Weights of a small GPT-style language model, trained from scratch on English Wikipedia.
Architecture: RMSNorm before each block, untied embeddings.
Training: a variant of Adam for these matrices, 1084M tokens, 8271 steps.
MLP neurons of a small language model. Each row is named by its layer, matrix (down: output weights) and neuron, and shows model dimensions 0-255. Each number is 500 + 40 x the weight over its row's rms, rounded and kept within 0 to 999. Numbers have three digits each. A neuron's up and down rows have the sign that makes its largest values positive.
Before each neuron's rows, "raises" lists the tokens whose logits its output raises most directly, leaving later layers aside.

raises: "go", "g", "re", "rad", "ga"
L6.down372:486545581447468381454480409419485468443549510455495479453525536555538465503488546451512525461563483471488396504473464528505489487532510527495558486497539499518532442557488544486503561525521470473506495534523449525551494418525439456574515504554568589447480539538492463561573475453520520486486514506488467470473489492583491527503512519476493511539491553545543474490524533497514470442520504525532493486464526495524536500503449530518536566561526455530508442560534533515567533481503406522519460564496541483546489543445457503477546413484583543532526526477486499532535532524477403507544549511460521537468547485500475502569559507467489461491516563545530563445542454415548534546543539454560470412530496504558529447535482468436528546511473526517503431509546451486435511509507509

raises: " games", " club", " league", " player", " pit"
L4.down278:506469497520516467556480455535502526549471493467497539503486493430435503526525496517504520444503519412481541430516500445532581498501516577544446525452473507470483557492531537458467501456501529485470503465459520521505467487466503437518491517466560430560478468465527401464468503526497492502599495472500513527431515468605557523480516522447467517414485510553559504499523453514528504462439514478509515534498418493454533446521509464566533522543504539488478481494544560466442421481541423477500494551536596512487490468439512500480508544536447462454470510442486514487441504440443448491498503469555492566538473516492485519472484475480584482434512528565500430492481421476524464527506499532579384458491529473504490585466433527499428516466538447591572445481499459511458542416524470

raises: "ound", "unk", "und", "ounds", "riend"
L4.down852:472520555539473448499458495482490443475492505530535443463488508514463515501595520527425447514504496501527488483534520465459490477541561537491480549451532492419560468539484513493501511462623603519535529523403433483537524458514492542502508482479502502458487613487449514609435480465526531496469545560488447517475517495506429423482511498488462510560475468489519484497492519518441580543488474488480494486516525520535535503577511470470475572432452496504509507465482468509472451529439448500481497493496501458453496482418448468504488436541474479485593473509568561508464495455514507487535559583570548469540464566453480541483443515448484537545485478496613545505457490485491434492538500451437511503425481446512552458500439427501485487530446464532503485479486432509555484591545488

raises: "s", "ells", "els", "ues", "ises"
L2.down975:547542461489477513492541494529453484500435507476431438550445484386520498464424508499496530470488517516534519577535515486452497528530461561514520481524516512572525494510491459463549497523521502461468512516502514421493552553503509473484482499530433580505470464449492504501495549545550482536440504551552508506416451569510578460432525568503520484559533529538563413460431487461531473564445516401471526479493449605504463513454471526508474478479559574517524552443479451480458523510500433483492560499545404411494473413522516490512527437467538511518481535573469506529478536470505545557481487545540435510422543572473497498504512495527531482508531467541463473519494505358481498481482516515529501507514476452468452472418543500497527491557510471499485490455507489438524453579511483

raises: "med", "ped", "ming", "nd", "ted"
L7.down845:493565492480556472432550535519468537526476569508579408550537499445480478556492464507489479485497562481474558529505464542544506544519464509557560438461480574520527481459485494485446482466432504490531427466480465543447455536444484557528457521458519493470484479538486518492521549515464546423444520496467480518454487503596464564417491516445485508551475543421449440451493564481532509436517488495505501530448520515576477566480443572565541525488556503536486548525543483487520512516454469464585470528477577502535491529489579535474440551523484583519428490521542516507519461553470475525568491420503451551492415441463490572500501384543470476485506487475505527482526503468501550554525502472529470543490480515483556527578554543555491520461518502443522479483553537461498526515450521

raises: "isl", "ther", "rian", "rd", "rid"
L4.down787:505466522500485473497482464494490486517496484509519480489514415462533543430484520499456523524395528486543530516501515465441495553494534499485495538505547504489560448505545452492508517539514506500506472446471437479472449498473520512527570493489512448517456540431508476569451521504516441441430531527526478509525466475475474519505471493519494499529477504513499608489429549562526533529452517478535517528507492500407524541519446536556485462507473553382435483438522515540509468515495467472493503492498473492487490416489676452501564507438512516576537421455494586517547540487565450570501473527479464499521550604457511482540487536489439548543457519511496544561500512551544592426558451524483520564546468571469502475428500521423482547567496468539513502465543507455489551499515544

raises: "ledge", "embly", "ort", "igned", "ects"
L2.down16:505441516525489536524526559513509493516523534440480408499510535509529501541518454552564537502493486514549498491492518461442530502441512487565515465550441553564425482502571531490491537484478525515541482477493491504508529526532424516482490538481472477610544556508436490539489573473502467495546492474473483516544610511661498463514547542474519550495432484584468540472456501474535523485524529461468519562462545381499517611452516512479486390498546497617518508461509442575515456538547530480516489490459469466553536526524528530559470511524531503511493471545533549418510483568529496458549516483536468495518530463541418458521503562467445450472547435548552494489479511433451419516542477518471532434526533513489516475538501452519511487493515505527500483511509456471488516536525520

raises: "ary", "ates", "ate", "ps", "ating"
L7.down39:507467477508538553533395551529554477523493507458466505586526460448477481481458500493533540506551510474495498464431475477403508483512468540492563534456434464479562505537597524468503431489494523464510541462464487433475461481524531485563550439537510502491536522501483482488555495537491503491535525516477445502577510456463485440459479539504481446442474453494500500544438469512532480567557530536629532525494493504473539560422575471524505445570471498564462567501526499445458439506464447511536469482509483596531508514484507431506488536516454559565551526483479568516459568542494479525442492534520446575526518472500529418557509485434444518526527498505568509524486398469454555538496471510509528517499496553483495435485546579455534531500509505508459482482438400449534519484478484